Part of a small language model's weights: 15 layers, tied embeddings.
MLP neurons of a small language model. Each row is named by its layer, matrix (up: input weights) and neuron, and shows model dimensions 0-127. Each number is 50 + 15 x the weight over its row's rms, rounded and kept within 0 to 99.
After each neuron's rows, "fires in" lists the words (lower case) most often at its 100 highest values on Wikipedia text that the model never trained on.

L8.up252:45 48 54 54 50 77 48 63 60 56 55 29 59 55 48 32 27 56 38 44 50 40 37 68 47 36 46 37 63 67 28 67 50 60 42 72 39 81 34 21 43 49 49 50 53 45 49 64 34 54 39 26 56 48 56 49 35 12 20 38 38 46 55 72 33 40 00 74 53 71 57 42 41 69 56 58 56 56 74 36 51 43 43 53 52 33 49 18 37 44 35 71 47 39 42 73 87 53 70 51 42 47 69 50 44 27 84 59 33 39 62 44 47 56 59 53 48 72 48 58 65 53 36 53 67 62 49 57
fires in: "to", "for"

L3.up546:48 64 26 36 46 41 66 54 24 35 44 53 39 36 46 40 65 45 78 31 43 30 43 37 52 46 48 48 43 72 48 45 34 64 13 56 52 37 60 46 42 57 56 79 68 56 37 39 38 39 22 40 42 34 38 73 39 67 65 46 59 68 34 42 20 68 44 78 31 79 38 40 48 70 84 39 26 46 56 41 45 45 61 35 46 25 54 46 33 66 43 32 44 53 54 61 53 63 64 53 31 45 83 80 33 39 63 55 27 61 60 56 27 50 29 35 74 57 55 58 64 61 67 60 57 49 40 38
fires in: "is", "be", "will", "much"

L2.up391:34 61 40 43 53 52 33 63 36 35 31 14 42 72 48 41 46 46 39 51 38 40 31 40 61 54 57 74 44 61 50 69 43 70 34 51 55 65 28 41 44 32 57 44 37 29 57 76 45 42 32 58 36 46 50 55 50 27 43 47 34 67 56 75 66 63 47 61 33 80 55 45 31 65 44 39 72 58 65 35 62 52 97 34 67 33 58 52 56 61 57 43 51 30 37 61 64 60 60 49 55 62 54 55 54 38 46 70 55 51 17 57 28 56 50 35 62 69 73 44 46 52 51 56 49 54 37 00
fires in: "is", "youssef"

L10.up482:20 43 62 87 54 42 17 53 75 31 36 31 47 62 42 28 38 81 58 24 56 58 49 56 61 43 36 55 49 44 76 67 48 35 69 41 62 35 61 82 30 47 49 49 59 36 38 50 54 60 47 20 48 64 50 34 60 67 69 34 45 34 52 61 43 46 52 37 67 51 43 54 46 62 41 79 41 54 47 51 32 35 31 54 68 40 32 52 40 59 75 47 43 26 68 56 55 30 69 46 65 79 45 81 71 41 22 69 57 38 31 42 56 46 66 82 63 51 51 60 37 63 47 44 43 66 54 47
fires in: "of", "as", "an"

L5.up557:24 71 50 63 61 69 40 48 38 67 35 50 56 38 55 40 41 55 46 61 35 56 69 56 49 47 60 43 38 31 64 48 52 44 24 59 71 73 55 45 26 33 63 67 52 25 32 58 44 41 94 41 49 34 50 42 64 30 42 11 51 42 45 37 48 51 37 59 84 71 47 45 65 51 31 44 68 66 60 33 67 63 52 55 47 32 36 34 44 44 57 49 44 51 51 57 38 29 76 51 48 48 61 66 59 51 76 64 59 58 56 38 39 94 23 40 67 97 40 30 59 54 82 31 68 50 59 53
fires in: "for", "by", "to", "on", "in"

L4.up210:57 35 33 38 24 44 56 59 31 71 41 41 59 57 73 43 65 31 56 51 58 21 64 81 73 53 48 95 28 46 67 34 46 69 54 20 49 58 53 45 43 51 52 63 57 45 43 60 42 61 34 20 67 46 40 70 48 64 42 63 43 71 46 89 65 45 54 69 37 52 35 30 46 54 64 42 31 30 24 33 32 64 65 43 59 37 52 47 26 51 47 29 50 64 42 71 86 57 61 70 47 34 34 43 37 32 33 39 40 47 50 41 30 58 54 46 65 44 80 52 83 49 54 79 24 51 49 27
fires in: "were", "well", "are", "was", "is", "addition"

L4.up487:64 70 30 49 24 47 77 57 26 61 43 54 42 49 49 67 85 28 37 85 47 38 46 61 41 49 41 60 40 66 32 57 45 46 52 33 62 42 46 55 56 46 41 46 76 45 56 80 64 51 50 54 63 40 51 89 86 47 60 45 65 35 40 66 68 48 35 42 56 37 23 55 52 49 35 26 42 61 62 54 46 47 37 64 73 40 60 59 39 46 46 32 41 70 39 37 44 44 72 84 72 51 46 55 45 14 25 65 59 36 65 42 53 53 38 55 22 43 47 28 47 63 57 83 57 80 53 34
fires in: "five", "several", "three", "two", "other", "four"

L3.up79:44 78 56 54 83 58 50 34 48 61 68 28 52 56 47 38 46 83 34 27 40 35 43 32 71 61 64 55 79 36 40 57 56 39 39 37 61 57 43 32 57 51 68 70 61 57 49 63 46 25 57 66 20 63 34 28 51 38 36 33 75 39 40 56 52 37 40 81 66 35 68 52 58 56 27 70 35 57 46 21 56 36 24 79 54 42 30 23 68 38 31 59 33 47 54 35 37 58 41 59 61 39 65 48 60 35 65 63 57 38 55 39 17 46 59 63 56 75 21 57 62 46 31 46 58 66 36 64
fires in: "to", "of"

L3.up589:31 75 42 52 50 44 51 68 56 48 14 53 56 46 28 29 66 50 34 52 58 58 50 62 34 25 48 50 70 38 48 49 49 44 35 40 64 46 36 68 66 52 50 59 48 24 77 58 52 52 65 53 45 39 25 78 70 50 58 60 51 56 55 51 62 70 69 23 55 62 32 04 52 75 53 63 50 51 42 58 68 62 59 86 59 63 69 40 50 33 69 41 62 67 43 42 34 36 66 68 78 52 44 48 47 58 48 55 57 32 37 56 48 36 56 63 42 58 65 71 48 57 47 47 56 22 61 45
fires in: "two", "all", "other", "three", "five"

L12.up475:18 26 65 57 53 20 77 36 55 40 58 47 34 40 50 45 76 36 41 29 31 55 38 36 65 57 66 40 53 67 44 76 54 43 72 54 28 30 35 55 40 46 59 56 61 48 28 34 42 55 56 65 37 59 50 46 52 51 66 16 59 39 69 60 74 71 11 70 22 30 50 37 39 50 45 81 63 20 70 43 50 58 68 55 46 25 47 43 45 49 53 48 67 60 55 54 42 49 71 66 24 45 24 36 49 37 68 64 49 39 53 72 61 58 53 63 39 51 59 77 36 46 18 60 59 79 38 61
fires in: "was", "had", "been", "were", "is", "being"

L3.up613:48 50 41 28 45 56 46 50 41 45 69 35 43 42 60 38 77 72 06 71 33 39 52 67 51 47 76 66 39 68 69 45 62 77 59 46 52 56 31 63 52 58 46 25 60 28 71 48 63 54 45 42 34 31 24 63 55 59 44 21 53 20 32 44 33 23 56 40 23 58 57 55 42 64 62 49 56 53 53 51 65 46 72 15 63 58 51 51 51 65 62 44 39 38 63 52 87 60 48 53 64 39 33 44 49 50 63 58 46 47 54 72 17 24 54 64 52 70 27 42 54 71 30 38 66 58 38 58
fires in: "a"

L10.up299:59 54 34 59 29 70 57 63 50 34 42 37 48 52 30 46 51 56 30 59 42 80 40 34 53 25 50 48 68 71 44 60 72 62 40 47 58 67 36 56 53 31 25 65 64 44 40 48 75 30 67 51 49 43 51 54 35 43 51 62 54 51 33 61 29 38 18 49 52 19 84 43 28 67 58 44 77 46 55 40 25 29 78 48 59 48 63 44 31 65 81 67 37 25 45 47 60 52 39 50 25 42 47 71 50 27 72 76 52 54 56 60 62 50 62 52 60 77 67 63 54 68 52 53 67 84 47 78
fires in: "a"

L8.up18:49 16 27 55 46 35 61 45 27 63 47 59 43 64 35 04 59 71 50 63 76 54 55 49 78 41 65 42 48 68 43 48 54 34 42 10 82 40 39 66 80 52 54 29 53 24 28 63 58 54 59 47 27 48 55 25 83 56 38 66 40 70 71 71 81 45 36 17 38 70 40 42 35 75 53 58 49 32 15 48 61 43 39 65 55 32 71 56 16 41 39 49 44 60 64 40 52 52 55 57 45 59 49 41 60 54 51 47 47 38 19 43 56 53 33 54 42 68 56 41 64 43 42 58 44 46 43 69
fires in: "and", "time", "following", "other"

L12.up636:34 52 33 72 41 61 57 55 39 48 36 41 47 49 82 49 46 78 33 49 18 53 77 61 48 29 83 52 57 61 55 57 68 41 55 31 46 33 42 61 66 70 25 33 78 48 68 33 45 56 95 37 37 48 33 64 34 58 73 39 54 29 43 73 29 41 49 72 25 52 44 58 30 68 70 41 41 32 74 61 57 22 43 56 69 35 45 62 34 48 89 53 45 38 19 33 50 52 66 36 24 76 32 66 68 50 54 65 55 52 57 52 33 68 55 42 49 51 60 39 43 54 46 34 33 47 35 56
fires in: "a"

L5.up32:59 32 62 36 69 17 36 50 27 37 38 40 39 17 60 33 64 54 58 55 41 45 58 21 52 66 75 52 45 52 26 53 70 69 57 49 66 47 63 21 27 39 49 49 34 37 45 47 51 52 67 48 43 31 55 43 75 58 61 68 60 74 31 64 31 47 30 61 56 59 36 60 76 41 37 64 85 57 71 25 31 48 48 25 46 22 93 29 42 68 55 55 43 56 11 49 88 50 69 56 57 53 68 27 48 47 53 32 45 47 25 50 49 50 34 57 53 54 64 46 71 67 59 39 69 67 48 41
fires in: "was", "is", "who", "but"

L4.up330:54 27 52 60 57 59 50 64 37 53 67 55 77 20 41 60 30 52 62 40 49 52 63 52 66 27 57 24 49 44 64 28 19 55 54 55 41 66 38 41 40 63 57 67 30 45 29 48 70 86 48 45 50 32 39 52 37 27 43 47 37 53 46 64 73 36 31 48 43 59 53 52 65 55 40 54 54 30 31 37 14 35 36 75 75 49 58 29 51 54 58 41 68 41 39 32 78 61 52 45 60 52 68 62 40 56 63 68 62 19 57 20 36 42 64 69 66 52 46 54 24 32 42 70 50 49 53 59
fires in: "an"

L12.up252:44 58 65 34 51 49 50 79 31 74 55 55 38 41 52 75 38 45 71 53 34 57 46 59 32 68 52 28 41 74 32 24 60 45 35 49 38 48 23 51 44 53 84 67 45 41 71 42 50 56 59 50 46 37 62 53 77 30 32 39 73 48 22 61 32 62 41 49 64 52 49 61 60 39 25 49 42 72 29 57 60 38 53 70 47 64 43 11 40 32 58 50 56 36 34 79 57 54 27 57 40 32 55 79 40 49 49 51 43 33 38 13 64 69 64 83 57 57 48 60 55 21 18 50 39 47 53 41
fires in: "an", "total"

L5.up409:56 42 54 39 43 58 48 42 47 36 74 42 37 50 69 40 30 67 41 54 56 38 40 68 68 19 58 48 76 50 57 38 70 57 58 52 59 51 39 54 62 62 30 42 39 81 56 35 36 82 48 49 30 60 27 52 57 62 36 18 48 72 44 61 59 39 70 37 48 87 29 40 64 51 31 78 64 28 42 48 36 45 59 56 50 53 85 57 26 50 41 57 65 37 47 24 51 59 37 52 55 56 39 32 42 45 51 50 52 34 36 47 72 46 60 50 58 36 31 30 83 52 69 36 72 67 37 52
fires in: "and", "long", "t"

L12.up371:35 51 66 50 69 42 58 27 38 55 42 36 48 40 34 24 61 65 44 57 38 75 31 38 82 56 69 62 59 58 54 53 62 59 41 73 57 24 52 57 31 37 54 50 37 53 20 43 40 67 70 48 69 58 35 71 48 40 52 54 51 44 18 38 56 27 43 49 52 35 37 61 42 43 38 99 76 49 28 48 66 31 61 82 70 60 40 37 23 59 44 56 52 29 34 40 48 52 51 30 62 69 45 42 38 48 41 62 65 46 57 29 58 44 51 76 63 69 67 48 41 57 21 27 51 72 59 36
fires in: "was", "as", "being"

L7.up126:30 28 51 73 42 29 58 37 34 40 40 49 85 45 54 68 37 87 68 38 37 51 48 50 36 46 82 59 55 67 45 47 74 58 68 48 62 49 53 45 65 31 05 46 57 55 46 37 50 38 35 38 51 43 42 66 43 38 42 34 50 43 61 48 38 32 33 41 71 47 53 79 36 61 45 46 77 55 39 34 55 62 51 41 63 44 53 47 70 44 71 51 46 40 30 41 20 78 75 43 39 88 25 66 69 35 65 64 32 37 63 54 65 49 39 28 55 67 44 35 43 69 19 41 49 80 54 51
fires in: "a"

L7.up244:85 52 40 53 50 99 78 57 41 37 46 44 60 46 65 48 49 32 57 51 56 51 50 54 44 37 70 56 37 75 32 19 58 61 66 53 50 32 67 43 60 39 53 39 60 42 57 51 62 34 47 45 34 62 38 44 52 38 48 33 47 42 45 41 52 22 76 55 28 41 59 59 50 48 62 43 69 19 39 51 49 27 66 36 47 45 27 48 54 69 72 45 51 41 35 40 35 63 56 41 29 81 22 35 66 53 63 73 44 48 27 30 43 41 51 58 62 56 53 42 50 73 11 51 47 60 15 77
fires in: "a"

L5.up601:62 45 25 52 36 36 50 40 69 53 72 49 17 32 53 61 56 43 47 31 47 62 70 82 54 49 51 74 61 51 53 51 42 40 71 55 42 37 54 45 45 26 41 49 61 47 27 25 26 80 59 42 32 60 23 44 79 45 26 45 49 75 65 66 88 40 62 35 56 66 66 19 29 22 27 48 40 54 42 68 69 41 30 50 49 77 75 41 34 57 43 69 62 28 39 52 47 20 52 47 65 66 52 59 48 48 64 61 51 67 67 55 75 50 31 44 52 22 46 36 54 71 64 59 46 40 21 50
fires in: "and"